From a checkpoint of a small transformer trained on Wikipedia: 8 heads of 32, a variant of Muon for these matrices.
MLP neurons of a small language model. Each row is named by its layer, matrix (gate and up: input weights) and neuron, and shows model dimensions 0-255. Each number is 128 + 24 x the weight over its row's rms, rounded and kept within 0 to 255. Numbers have three digits each. A neuron's up and down rows have the sign that makes its largest values positive.
After each neuron's rows, "fires on" lists the tokens most often at its 100 highest values on Wikipedia text that the model never trained on.

L4.gate592:094100136101124124130160130117143078146137123089127126124094145145173077140121154146109180112144119105157132145137145118124113116149127099095137113125094140107129105140135147158118146128142128126134149109152110175135123154151129120123099159146110121126107144159119133124126162143078157122149085076145121105120124084113150107114104144139093138150126130163151133103155161100166118126133111160152120131125163121107086151142160128106192113118114123112118101084130154138168131143143143122162113103169095134146152148094182143124096107164144152154127142127131066132103095133125159142174153128144117090114135094139104114150131089135112125112149094131127101096104145098132114110118105131134120132085145109129127113121132187125204081158120065076101134135144141186102132128162095
L4.up592:142140137113150141101144142125114060115147169148102171118137124140120130127155106156135112158102152132125149157150165121169157138091084108110145133135103098122108072098150184149140098131164175143143108186158142154106124129115116097171128149117147139138144146158089131121153160148129107121137115109128137141118137168113081124076148129154170090106106138104109124123124065137143165162133085133152119128119141110141148077135104117142142116127141165135121164116155162126138101134086170103127115144109099124110084117142158152117122150100117151128135110154157114138103140064105130102131094142152115159132089172120127179090120145105133150144082139132137111135100144135089158116163172142127126109135133116157105145140168100138095123112137141107142147114136107134106135135071116
fires on: " of", " (", " in", " ["

L4.gate986:111120119122173133104102083158144092142132187142143147088108140058141082126147161150110118140101155082137158152096124122151138167102128103149137128145122140122121108182156137175107141134118115111140107119117139133129124118055163137078109163110127104114139152123142163102158154114106123095123126111129133119087116131109125135121122107133161117157129126136160130150132081115145108107125122154158105154126112123179131126150120139120139150142169136099180146113117127106083108126114136164103133116099114192115125144119129184135099140128118083123162147149170141162085120096136107156143100139124112143120129126186142091124129108095169152148101136099120124152147126127129182150181077153146101114116129117094117101141147099133125168119116107134116135123103154101105106113113086
L4.up986:151098163132131100108129105108112111109119159122137159148104133110130145130122127108150125134120148123141158135136145110159157078124110175111143162123172140147129103140103168126086146140153148152130144106098125092108146156082155137098096172099098135094126147116143088097129128115112154123096152153176083148155056134129130145129123097127127095131126126120115126112137141122160126099139149126091108109134160108101149145143109103142155133126115132141138116110121098112148119180138147169131089126096159178112090131107118125117104150130104121147183153117166134120140099144112136134131169115105077145156142153153104117130128138141184053188152160103085135110174160138096142105145108145128147136091132114116124089172160116131139128139120128134103142082137156075129115101087146
fires on: ":", "\n", " place", " medal", " age", " as"

L6.gate1003:142128142144159162153124108112124129135118145100173133134169100128133126155110115105183092158152121123112164129135131128152125115143195145103095140130136106124114148125104070100140153107134117079174127120099146093145113135127129160139140151118168138106120139147145136101145104105135123143146137113140144107069126106127118159134182086115117115128104115128128131131097115145123154162149108037120123099154100094108119132096091161144127122145128108171136140150141143127103123121106099150152122137087172167113141115139149171102091155115110106127152154161116104099124099124087132101090127124105122138159155076115118115123135109133141186148096136167123100154146117138077093142124194121126098134146156147131088143105112164141096111152129164142122132112139130118190144107122111
L6.up1003:157140136133136164160145121143125142121146132112133098125130084125172118124189089135143135116141122150165152115137104126139134129134114135090148095180140133135080100100154142072155133118095131146141190124151107123088106092147092139111109176133132163118166106124149153139125136109111093158109154122120102156146146100120111121160160108096110097114168164156094125172150106176139174147151139081121103107098140119153123101097125079097093127133139132145092114126099141121137136122118090121158081111138101145103118146134155141088108133114146118125134126117095147146112105172114130112112121112105142165152197132128122125103187154136130124168152105115137121128125111079135131151114125151129086141188124096117140132116115144132139161127122114126101126138077120160149100087151087
fires on: ",", " at", " from"

L4.gate324:142133158156161141116154099121189085153121107150147155136145130137140159149071115113132147136104098100140092160095144138155147162117111144136122121124109142146143109140126131125101148104086131113143147101120103119141113139140147139141145072148071155156085101069121114115139108127078122142139134158134125113122193136112122164137119127165108071179111120116147157128153146136128134147091172157119130150129141166127110099156128101119125104126162125117104185118118146142145110158124137137103109163142084114149076130055153099107128132089131108126108140144104098113142093118147138138157098092116156095104121178122181135149137169176101118136129141144138160137126098154121142169139118127084148114144134150115099117123132142119102138125092082113143123160105124151154149149140132
L4.up324:115145159124150137134136152133122124158146158137115149144092152100157145129120088104093189103173089145135157109118162152159166125152148153158117138116136090146126116129126141142109109120107101156068114125128121090142136148134094140108116142125130137113093121120128135087141150113124097143154129152126147122140117127097137107117144149062151160189120157154128100111135127114156112125092093150121144143100101190125118161153103163138125122144158134141069132105162141148157088108163152116118121126108140111126092178113116124148140114122108132102137104154149115094127148098152101179151079085125114120140168102136123124097103121132117119149152090098103115123089173163126170132136104131116124093089099162142089108154126127106173129162088113116115137121147168163081136149139098
fires on: ".", " as", " became", " the"

L6.gate254:097108132140111129125134162100135146143092124119154163122125134150188103106133071155122100167120141125148113147137114189126149122173161112106135109117127159107155116092135089135152144114162102129131146109160103147150133145139117122104144162103105151156130156140104148143105134126155089138120131129103103189101140184133110091176097123164118115134120119134120113130108123085100158138129122159120117075093141159137140096119177108131134099131154128091099142101136150107093112117106132086151111107116126129133067126107123107123152158175150120151080145129131117164143110133099133085100163128056130130155098138098107119109147194114104107132108109133137100130174110135157133156126101157146108147115149168099141139158139145141061153153117128119118133111104141126112114141103115
L6.up254:103190116115123156097089120191138138136110135161155115112097120123141150152126142107104183196133154115108117158120145112145140114095079110093146136097127141106127101137111122099112140144135133128144082119161077144124139105120119149096138133122115177149137123146080111148129107142119123144137139113147126075130143136135167160144140083178100100109127107147146063165149124101155164127134124110117128104098123124140098149122104144138126145151125159137085108101113126117103119136127101150152107118130136104140127140131138144147116155125146146136111134076127141162127095118061148110101075136139137114122132152151179114186114111100102134163137122104135148152116115105086165162108129159118132088098119166139115101097120128133154099132112167169153128114097110172127106171120167
fires on: " of", " at", " to", " in", ","

L6.gate304:105121098124170152100164096138165162105127144125110180078108093111153108117123109134122131119104108098109131116132136136072107133129185108123139111133108126096102087173180128154143166066117093095132138167078108114107167110100126135176157136138118155114124139125126127152149086130162115122205133151118103124134169178140132096119130100156148136137122146091101155139160120137110113110120145125142107141108083147155104126124167083119103125162115145130125143096085149090091132121102175124139171128122154093153090122129108143104132133137143101120117148124131150124110139077152090152126108164106111132152139160157135134134096118121110129168091099173105123157177132087148156120121091136102114152132110136108141131140117141174137116120129112125147135128130147099136131117128131
L6.up304:114091139153111093105128105152141150090163118119129106098163176134143165130128067131101172095143123139121132111114109119142125114124127128118153067111116127114122183118151139113127146093134147078121173132127111116049154082137149128153151090139106135138114116123153107118153083138124125132157161091141140119116156144118135177165092125140096135133139149118087121123119186144142092134177113107144134156114137096101104138112131062145148105155072136153130132177112111110119106106131115142146106154085165149125095124187154146101113100117132129142118128147097138122116157131115085154112147097144127108185114108101087123111136149095141127134121141116137135158128157139144121175077106115156147089133164117112088129113135114108141125127113095110134157137145135113117163125119117
fires on: " as", "\n", ":", " for", " including"

L6.gate860:170129160092120186141150139129103151162140123127131166073113100123137149122151086138180156114074157164109132175130125177129114096138128115126104108103123141145146107117133137137157093105138096126095089164113142135144115152130155142157139126135136156151125121113095105155135109127167127144127155078120145098082086117133081144189154133127151119102086139150168132108110124110127154136153096146143102163100100071118115146095119145136085137101149139129097171128142139127135150135145087131132126116122088118120163127114106146141167148126155172118125155117114124114123084098136103115106148133173134096149137152161111144156109093078107139107117126169159136128167132140124142146139169130169116106134121073145163121132150118126098134133107145100124092110184093134124128144135132
L6.up860:150143170123147128145145181074123156176128137167123145146166098110102165121149115115102174138124160185181124122113088104108132155141157158102082097143155140112086124118133087133116160140116139119125130146130097134088129127121104129122103156132158115128119097122116122108085137115158116137148137122109131096181135124181123102137131153139117102111158123185136110093111097108105133109138130086097083144099112107170129193094153160138120169147118106145135149127076095148150129087170131132141143115114121112153132150121138141109122145094109124160123160120088135176064090145134128132135140093128122144124133110136123116164100112128130119118137162114118119095172128093125149115172118103138116149120115113149135140150130138133102177150117123110147144098150109117138070164145142
fires on: " was", " (", " is", " of", " at"

L4.gate579:099116120148119151130084126113136174131133133125089126133160139119156141114160108120132158144117114107156118147123109126095178095121114084156155121145085105100116111135133112140116093091117132084107111134072175146129130107090113128120112137138139140109087165137161120181143157140116144164137108163093124118125111153102137137138073127087166087158136106141110134173123113126128162119150107115150143102108109141109142144097122115173134132109151183133113122124156125115152119156105124108082098117108125097104097123097205191123152131111121134167119101139145144138127127134130130097157147151110108144151119151166136102106116132117060141123104146135115159114134118154160122089146146156116102134152112117113179135147140166106160189112107119102157099102095095107120150136106091
L4.up579:153143089134142090139158134163068128161149119099136165151091151104101108153132116131117138112127132130102162146103120141103107100125157125164111182116178040114119115141147125119119079154154170133088131115150122163131133159139163149127150115091120119136137085078111099118089121131139101090117142083143134129141143130109117103122103122138115091096171087131123159123131121100161110124139143150132108117123106134127122109188113159132144114145148122096155139101096117138148129134160162131169113102126161194138122116108143170112118150118145104125106166144080178118173095142124130130106129154124109142143130099117149149061110082091146113108153129161165128119117118145123107114105116144118119113135082157177141137118111100118143142130111116150105129148157138096134127122140156
fires on: "act", " a", " American", " the", " as", " L"

L4.gate317:072145147113117139119135116106146112127115093090124110104130125151144124125122118131097127141093140147161128147075162104130152145112114128144146100105142132087138168147128077134132168126082113111147098126136148130136101098144151105145158141112113140158156185129103162103137139098124139119173115108148140148141124100115156100146123093130123108140086104112094141115147106158132163108155076144140101101136147104117167116149126101108144143155115148117098135155091134140147135089120147082124135134150130117087145154130130114141169144116157125163130151177190123196141099126065108081127160171119156168129142132117124093136165143143140101134144103137134166117170117171116116083162077127135116121133137104112165090133123168113129116135155090133152116160105136091088131145105113
L4.up317:069125127122132136125124128133123125150166119152122107126151133135131129175145147128128074123130139170123102096094128133160198115104157132138119155092163107110108132121153111076152160124098071165127159148068186135156113152128105141108144138136128119149132167105086112155111118144135073137110136152154134127116170137124137159127122130086169152143132128115133069127134108097148145111058144135114134174102147183124125113131120142159133110114187149140103163082098154114158117129135131121147123122154164087155115140075115106118116101146072168116132118123163120126138135161140126092151097099089137161126116120113150095136129116137109116144105130081133155128103133139097118142135163114135083152121123151094129132112150168102152139137136138143104132139104150106097110130140133
fires on: " of", ")", " 8", " km", " 1", " 7"

L6.gate263:164142114123132170121130131079140156130136146156154162150153093096127153127076131154127159131104107145110137099113094115154031119105139122164140149156115112163144129131126114121112161148092105157172157115133180142150137103106065133159080119107145127132110169140173107122089124129105176116129112110143122143089174193137141111132128135106139099077103154124123109137147130084100150147099132091105092182109111122186142140127134124135125125127119078175153128145130119114154116113114102144163103119114167122159110083112134104141126108111129138137119132099092111132147103139138112115098138147134088144124129118138107148126162147078116138133094094106118120121153124109147120144094134167160152169128143145112080122127099138107127129139143101127171114136134095136129122127126139
L6.up263:113106102133141121156125171143113159119136126160139139137127127140130119169151143099141187140120129124130140120170119147159165171127133171103097099132093105127138111179132141098143145127148150130131137123141138099081151130154146099145107117129128129151141157096104144088161171152105155158152115143119152114107083099069099137155137125128135097064118121133173093126125096144142151131131146108143122130105095145113154139089130122146124124119141110111093090106156105102128127112114121039127103146116128120110186145150127165137149159159098104110118135164134099120117126122166115130130136128087131119103153137117130084091154138105140154113134124123142122144067112149117120113116136117149121163177107090180161090133096120156126151152154140123074117089095168159125127127103176
fires on: ",", " and"

L4.gate868:117110108103140126142096135160154104103102135116098138116120157173081101114128119109093077149164150147092149124115145148143142103118058129177096142136124159100156111116113151154096160166135134111154149177130140144153129141137125109143145102078095156167130098136116114118184138124117114102114136112129089124157106104108135102125092132102133113127132149084175104142101118135132156130104107160115142167159105121174139132144129111070154125094114132160141135173104134153158103106165143131138146116172150116107110082118124136114151150120122076131152089101145136178095122162128128141161133123143169132043139138112144142153140131109122124171153147122133121122144105146134128096109113149121108155134134127117107104117148093135153100158139128127072151099119091112149147158150122
L4.up868:095097085103130148104120116146140107104139129117116125141128147149110122126102130142112098151178169138146163136070121119154157129137105115158118144138104127093134127125101143138096157177141147108170101161100090082130105114144106108131105098042080134161134098102093136111135145148125141103117133101161127142160115141132152124138106142075076090144116156090149115155136074090140156122071120173146136149157126127193139137127138156097125145104129152149164118172129112158126128112144140155156173121154146135137094129117166128142158152114136091133140089108168127153089123160113116109140094070112127106127108141117135154136136128109110136146128107107126113132153104114116150092146127135084128123152133142095114111099155144147167109153160135117107125111158109106152132162139150
fires on: " of", " War", " war"

L4.gate482:117161155123075105132140119115133116093138153076086169120126137179160138135140110101117099145109155099095127142141077112137149131099118194138091143155112086117093151147139152117118140117060082118114128147159153150115121106109156121128158129133123155111141154079143128115109098150117141111117153113129112097137142075145149128124117120125101137134129127140081145085113143131178136111126121134134155132163116154097118109134110114110116139149113149123124142162120106077116167111134146113146158202216074111150118153142084103122136110117099126113116120134151123154128152128122098121156130116136138145129127142100139139137156134133139139123114131147103147118122064133134123171128171097125154089157129135131191097131088171136118100117165144125122105134158166151141125111143112
L4.up482:115160117128106167165139131158125101131096158123097145135142135137103143119189099111108110119100119112128104153152120107125138151099108118145116117164097145165146108157162130116088126101129082138098147163120115103127096051144139113110153166105129150120112127065112120144088075107151149138136110074128115087110159112108141123143102127107097159121143125130146152120100174116151124136154110121123166132094083117142162093148098130145138119117122164135113133132122141114134131105107170091147119144152119125112157141154106119119127139104103124117132136135162115089152141138142089174129122092134150146138153124077139198140176125156123115129129137150166138144090084141137123168154134109142177110183117116139139089119084108145119150139120151138144123137149200102118126129144167
fires on: "-", ".", " &", " the", " Best", " The"

L6.gate301:123118139106139130166180116107166108107136154098110108144120124147113133118133159160121052111142151138109111127119125149155110105119148162112105137154084142088140121143118121107185149147115112098098156122134185086101101170109125138128119178157141147136126113143146141141124122081115183128143130156124122148111138141144119135162172093102128124094115175120095140113128118139138129126116113123146102141076115159123128138081111115094132166132120118136138157077115105138131179158063165139123112115165094153143091177179154100108131110148088137155149138162114106130194160101185137162099140140150138082156137111103117162123160144112143120115114098145116152131137109132115124122082128122156152121138132117080090121150118117133098119142132111129140110121095134149142140132117099
L6.up301:153115108113120122153137134151109133126145123125123116165122135116153158184094114124132137144155169146105171114116085107100133137128121122139172164112187128102135171130105170152124135093135123123146084140128112132150152095134156125085147133126110098114121143119165126121134113126133140109159156160100079124114125100069122080125159153150111124131124142109136081123077125128158115101134111123122123071141173140149125120143154132163121134125127097155123112125112104133128091130127144133089161074145112159099109159133121130141128144178147075161118102163101084167105152124110147118147144091127119156146100119110123133114087145103107064094105117134136077125124136106121102103128084156086141156129165129130105106122117108133177145111102187127129161114154149126085092125136170
fires on: " in", " to", " of"

L4.gate112:134120120112134158118123132139130148136146114184131152161120163118158109104174135156150091147131141148145101098179083126110132122148167147145145143115145154112155096108145147123095152132141098145103107168155158127175156180135142129146152132140135137158127157113111156155143122115104114099086142120111152142095121177136090122096109135127111150153130094148120086090123159159096093117079130085139149081143118136112159138153136115146133105147138106130110102138142134137164128138095125115070125128110141140141107131167126100135147111121098141116122105147116111067105131086110167114108148183131107117117122096141091128155088092106143137093075151105128078147114145144202159150158115157146110113090145150106153123117136114136136123152144116149141136137122132144115129086061122
L4.up112:106120143123108130118107170097134147108065156121134159094115134130126128148101138128107144222104154091172117118164141117149132164130109139146097073108130136115145073146137116128133095150148125150137120123103135115162123107140122093128121119114141153128114099130149158125139190166134142106132135096137127118156119137149127140141135134100153147105126144118103132120118183182104117122140132146121122158126111124096174134145135108118119126076115112171110074120140166122100115146167141113148124157123102150121093161112126106153104138120122142098164140154126129109160130164135197125121108101135083139097117136122111099162125132140100105114109145123142146146102148164147100173114153096158123146121147118116153092172114121200154134106147121147148108101095116145127163075082154
fires on: " New", " San"

L4.gate316:128143150130127133117128160096120139116096158122134135112089118102119157137126120095121126075103127101132125116177141173125161120105119122111123170120132076116095096113143110085093077110080117115142136140123137149117143102146101056137115157116134193128140165129154128124132148149144139106133165090117120118129112091117142133168132149111152147111111109197117134139119130165102135135176077127142151118198110138092150124095128160162117138136116169145103124123145140116086142112142152101134138144072189158103146114107117126159164106118145152134145110156115135145094123111075148129117130085149160116128140143140160132140107143213148144134110139136083165108118105141118132088173138115134121134158141159148108109139107145148117130114155127120139148101126145151111119105142141
L4.up316:124128144138137135127121113137106143157129133101132174172118132160082147113115100102119137147170172133094179105145141120108115140130130061156105136152109091105126104125170109117102141147120133135124109171113109149107113138176099125178137136115163109162120124132171123158134186151082117116113138120124097103154124098156116141134147167109144060124105113147109102141097122091164152070124154124136139134153085137181146098098107132161129134079118124120112100179113156124132114150132123143071096126123180149168113139118154116134123121125178146108145091123133170133123106128089133139100138143131113182105111119094112113158133106159126149103126113149093127134109106139110132092122135145104137121132127181169106113124161157136168100127139113107077134104145106111134116114119142
fires on: " the", "The"

L4.gate451:120157118137128111106118137145116122131151112127161133129122136118095170096136100087120108127138143137137121123143081161146094112149095096130096121143139143102086146143153119142139110152096145111122166107151189161119064122122125113134116088127168144131112143126106102076124146103139122135139126105120157128173119106172162092123143089152110153124131137160142105121135093125062140147144114097159156155083148050101190111099143129114182133156087164157152121132112116147142143106104135168189124154134128107124119125121175126103140124180125130117116123137115109146159114134135096099112105145143110121104136101141097113115109137136166147158081112157162135127091137131115114142117146153122106130110092112136117167146110151125155086112125101119118175127173092131165148109136158
L4.up451:147111139150108157164153138116122116159115135103117109133096127134126144093123120104126116162107099104164143117119104143146133181153120089106107143116160128170159109118101120157170095138161112133133146103149079127122155125151129136141118127122115136080135136160165167156105127160135159140134141144141150100134166138124151134134145113173106165145123124118082108095105144149160113122139124136116153140138137145130119128134163083189145145140139099117123117110157135131175114124132168100126129149167110089153116133103122114131087115142114103132100121141094168150110164090090083114095140152094107131188127089132169127092097116140152171136103114128101151143094147135110146071111102121108159131089093168099136153191139116111104121133081151099142110135097131167098169092156114
fires on: " to", " would", " may", " will", " must", " could"

L6.gate277:131117136112103165118129132118114139108133141127134102091097126111135166142151106138136102126164165138153162093100121093130141142145134128109113132080103105084136157151117149122111135141103134144118114145122112171100152124153153076129137114173157099141116086120115141167149115164099098095112174135111155162118127170138139120099116129088157106115090131114117114132093131175114125131134143100166141145120109185091160153118071163141123130123114124158151119162144096152161131159135145119133108100129142132168141113120119159099105145106067147126062149139150121108118117145122155112116158134097133148088145141130108079164128078153112080131129105111106175152144077103152101145146153124105101137128102110102092153138110156177160138104158118167138122170118132167104116122103134
L6.up277:114115188134118099128138113122124147164109144138137101118093138160146119105112153093137133159162106139121183132151070109164127159132136135166121137118104138135118118106109109144096142142102128070075152157112098131110114142146135089079136117156100152160125121149088108183113155132076162152140124095110110101141138160136182102112118135101147134115129110136111146106148116106108099142097141084178148128143118155103098152156107104142122129135052145149132108149158118100159146119132163144107130111139088135098135135084169174176124099092134116130130168149127105102157161134133120092125106100118170159123142147178090105154124118092126106137120159128115127128100091123150120132148160114095147162139138100115086137135123165133136111112128107151138156098127132143129121095110153
fires on: " New", " 1", ".", " 2"

L6.gate977:153118118120122135111144163134118125161169131113180133101165107164135108127093213113131153141132088147137133147137147163143060117099149171103136097107085131151145112129125118116122164128102084120098136165171145098118105119090166138116136125168126125136154134124123151133153152109137121098160151142091120106092120134129120144153119118108129094173121121161142106149151143130153143122126156101107160166144101144139107100172120173158121137171144136148105128116118142120114111081127120125097089148117095171132123148136164150148151123158132121110154076131106094129122148106119166147101125130162134105118127092159162151122136136106153107119110121172081133130162113085096110052081111108121128085162140118116110140122114121127106108083153145127110126137159122139151138104098109
L6.up977:144107148125129114061158160110132126159152141127131161107107104155167115137105163128191142118149118153138090090146119162175088154099155088150183146120125153109117129100156130099103142108098090151122148135110104140083155134123185154142153110103140115118129123140140122177151127123128089099146128148112116121118117134105162117131050111104113091140125138122125108134168128129138134095172123111061131112125098130155126112149122123123116123136179142142080136145150156106136117099142126135155091149120097120143126169116146162161116141167131068126106103070110137113161159131166114154102133105127163127149127124172149120108104142130125117139128131107086130098116143112102123097080122124107081140128112139139142161118083124122104164145116139109119134119173117136124109096117102
fires on: ",", " and"

L4.gate185:113093114117143079141145130151125137118135087129145116130126138123160162129130093135104133123129125120129152073121139139097132097141137115121154144134149123142119181132120105122099125131119090155123134160138081107106165135130125150138113119150097133116110089134118110108179145125106155124126187190116107119128135149130105118148141169179083179141206155167099132117119117069118126176149118154130121115097140168166081092132140109112150136113131119125143105086122110107106125142124153153143054152115119115135117135099099137139120110115130204150140125134124106139109095124119186108098083098107138092133136120127160121150176156152141132126148077135136143105125124132148108132060144104127126113141138134098152138129117134105137099143118098126087133135117098177105099138112151
L4.up185:121155149158098189127075141130114163119094094169138140153149137141157189132174129101108143117125105108137117147146179109183156102101125138122173110090133159135101093111111140141162181091132178154178109155159141122130158082120114114102145166109115156128121135094127138131144115114114132155122128114126119140145143122150112107138176162141174095140134111086112098102134125170128115098091132101148096081148072113123140092117106145153157096124123113170127150103144130141116127141089130090141101121131132132137120123136082099125106111133140131138133121123089129138113106156117118092106151159157089098105114137124099160116110178121138148125080113135129127091123121119122178133116146096138142066136134160105119153126138109111129108125136153121130164122070133128145141103123118
fires on: ",", " of", " in", " made", " /"

L6.gate246:070123144122103111160113106148105125148166077179153099138130098119125172149144101101117176093089151116166133125167115154119125120119133152117105141102178128130129142115122090089157127127155083108131150158167125137148114164186125122128153121148096151142115151099143083120088122158165100115098092184114161161158186100142151133150133140143091135147116131155154106109121165096111156118153147121084124155124123150129138109095112080116153123093092139111144117162136137116138139127109105129116115109156098113119112082139132153140110109134139120127102122079146127104124103122155138130113136130136170131084103119174117142149114134091098142179097106116107144138182119133099133126122116127133093111117145129128092172108098157108121133088111125123097126144156120158106124095165140
L6.up246:098138116139107147122141127174136107153134123176090105152161100130145140121145160106091114118111158089139119130133108117103173098147140092140111119134151120149123143104075115083114132098115125140131088113139145121154128152152100176115129172113161063154105164126101117107088131140091121131132135148092158151115098124110133138144108129113138132196143157129105103125134131134115110087122116125142097085146136130125104100153154136117110154130191147113122178114065149136118132140100126088115147155153134144102122088099088108118108131138118121111139103125161105142104088149122119136137151140092127123125105186167092121153100148127141126163148083150120174138128104152124147106138140143125124114108162125092149127108088178134102156153140145127177125157120143160085167165166142
fires on: ":", ".", "\n", " ", " →", " career"

L4.gate713:127093132137154133123155120129075150174126128142153120114153172137102114144088083116142101093164135130128113131119122127117170128109128194156117115092156084083117140168143116182121151149108125127138097095137176085126123131117103148124107123124119140177109137152114160132120137109115137155144109116142169141159120091123106111125116143128143076148096104168132116087125131107169148174123093106152147112113136134130155135156103089093125148142128111127123117127126106138144112113110141142169114115134127166096126141112118088119092171156132102184088116130102152107137138110149133132087123139167144141137132072151103115178142125144174130172108101149092103149122069139091131101080151118136109171085117135135130163155109132117164118118139077133146137109118123147132150094123115
L4.up713:106152115156137140120172159110129133143137135120116108146115113144110154155132131132117094142145133100111117119107097081114139142106134110101156111136124143116119106134132107161148129173112129090128105134145123149123154081132099178092134131102102132132085118130149130125187116112109113139116121143151136155104150100122091101113066135173163094138107095161131101161125153086120129124155129118130184131126142144163160143167129117124144153141107165166139120088158105116120143133144126146106156097138168143098145118119111140085121178164107120146125089143110147099120121143162120096158142173138133152149116076130123100103106081107137130105098161121092151096097100153141134063164105124159077119102175166091127122188104134105145130162112119141096103147125148120156166131133162
fires on: " to", " well"

L4.gate717:143167145146139120130082178112110122108120127113142138171101192122091148153143141146134119146099134124141153108100117165102160109158103126162134122142172127117160124127132116099105090155094128135132129170145136127064059167138163143122135171101111192150097124143161124092109121112126117154130104097160126092113129141080143101150147147074087128118137097159136108138131116164119134174139100114133163141114117086126106153142112161168176094140165138119141158169088144113140125121111101139133104154140125121089134147130109140063118125127122137138127134133128163145144145114145109104123125102182146122101096130090124128160111141152143164136102119140114167092108106161133096128130105106171147120120106176100130113136108118127071143113128117131134122117105137100150134141135157
L4.up717:096155118112120143115107120079102106133114166126131187108082156116114154135130185128130139151080146182156128107087133153149115144173132108130103081122141147140090131115171121095140124118117143153124140138171127124130072136112105141117097166108127163154107135104132082113146126138136069139136154084144125120127110132123167132115136135077113138124130140106133149123096131116158116124092104163097154151083117129130159147127132152157143151125129110129122134128115133143143124131091086096134121127118119110109111124107163107104131191126156166130130079160159120108113144136092090108130144096084119085082139107101107149153104126176113119164153111116174075132092103103157138147134160142133130113109142168183112158103135150162112105118112107116129133119151165117118138125132170
fires on: " the", " of"

L6.gate653:106135139128143169151142150128110110101148133115113134157108091140114125145136124130131135131177142142111097169086151145170139162106098125156117093132110090084144132145127156143128120154145105168124118115160139157158161093145170127135158099139157152131148161121099089153081143117091150142101143141178100164133099119130109103155126139149129103105105136072158082135139127101105124098164114159152100149172132103131112148133181149099121126168107075119160108089110119129072174108124136124168113094100113159163155137093163128144084099113114126148118110165116144129137124139163113119130165137125122117084104142100077157185119132152141142147132160167126159184114116137128112129147095152141121146095125112143116127144148115101125139120075131121135136122152139100135102138107144
L6.up653:116126127147160144156122137169078141144134148108111149118100118112133118146140097165166122141116093166068109142099151145061159155133117122130129119120123130103119099142103151104161145132158108133148086072163134127161140122120116101121124141131137124132154142148087142100116100150157112158106119104150131150092119081123114139062138137128173066117154096153160118116129145108120136108111107106105151131131141110168125106139157120153069151163144079138146145149089124155139143161098102124133166092149134127155103102082140136164176177139150109114112117206138086107123141092102117114136133166137153118129128146112131158108127152128102100154092127133157143146114118133117091124155147141115154124145096089156140170147149108167152116121110120156145158136129151122150134136138108
fires on: " |", "\n", " ", ";", " Pld", "-"

L6.gate816:100079144096144129119129154090129154131132158130172120100149111113180148128136123148082137121133105122138147164083106145103128137087089085152106154101132157122104097123119121111136078102136158176096141097109132093122135131135100167143179121155163130119078131107105123155118101115138129079094127128101155155173119150115147100131107114166126113112108134108099121095126114119094141067138149108108109151124121092111126121106107127134146096168134083192111111112107127145143173163089094162135143145141134144174126144148177133111137117114142115144102128158137147101112141107152112140133169152133144158128105179120129141144150172132135106130098111159129159177126147104126130120117122118124133160149072128116136141151142105103143148102117149141075179133161133134125158094122110
L6.up816:077145135137108140104135118103162138153158137093154145090118107132126104138130118136148092126109124116135101108071096129122104115101138143132113103159085165096121138115163144115130119081121110127133151111129088111118119159134108117148170160114120103141130183133095164119108132109114136115106106148161166183161111156145136145130123108099131136134112153149112120150104137112119138147113154131109148132157108131107131127122130141128143138111163134136095210176088112159113170116089102149144128139128209144129131081120154124133128153126131127149094125151135106129160163119115058178131214149130105119110113176141090130153131112146110098097094135160078156152156156116128130114129122139156073105120093118107108117123087124153118139126132144140119130138094146153118143144108115
fires on: "\n", " ", " as", " -", " 4"

L6.gate720:118125092148120118130088146173098179155112163121116117145138127123098143154145143096102117117155119121119114175134148182123107108140143138126150118121129165108134121140120169107094122110147145103125072158105158097177155137070152099109125097115162132147133135133087155149133124127149105121171143100117140128154130098144128158122108126144109143096091108116120096131131137160159145101120150089130140143131128076122146157161108131149140130075137120124081179120119077103137093103136088167137103101108109110148159141138107154156119110123125123142119175131112129091112153121100163110125097097106101135130106143157111091110131107138097149140122128105169155127151146152155137174119186134125156133139131125142092142143141117170143096109102075158091116143096113090154114087068133
L6.up720:143199147097097113152158140172147133142159143133137136123130142168100107128144128136152167123158089106125173140076142158116139126143159111108095078176122139122064116132159147122101095140141106141160125069191098108138162176096129112131105104145129107090106157135115132101118126114109127135154139144131127105098147092144111167161138111098137131146131137111079092174153128142138169103124097121099106093168159126126116123134090143148123147118135139144126093144104131135128111089145077152132135094123141163131158148122116121118084108125157115140093168134131135110081143136071131116118120145142127147124129108159116142073140143144139125125119141132145075128137146117126122145111118122120169144122146162097080083127090133164144114120091084123149154120166132142137139103118124
fires on: ",", ";", "-", " a", "/"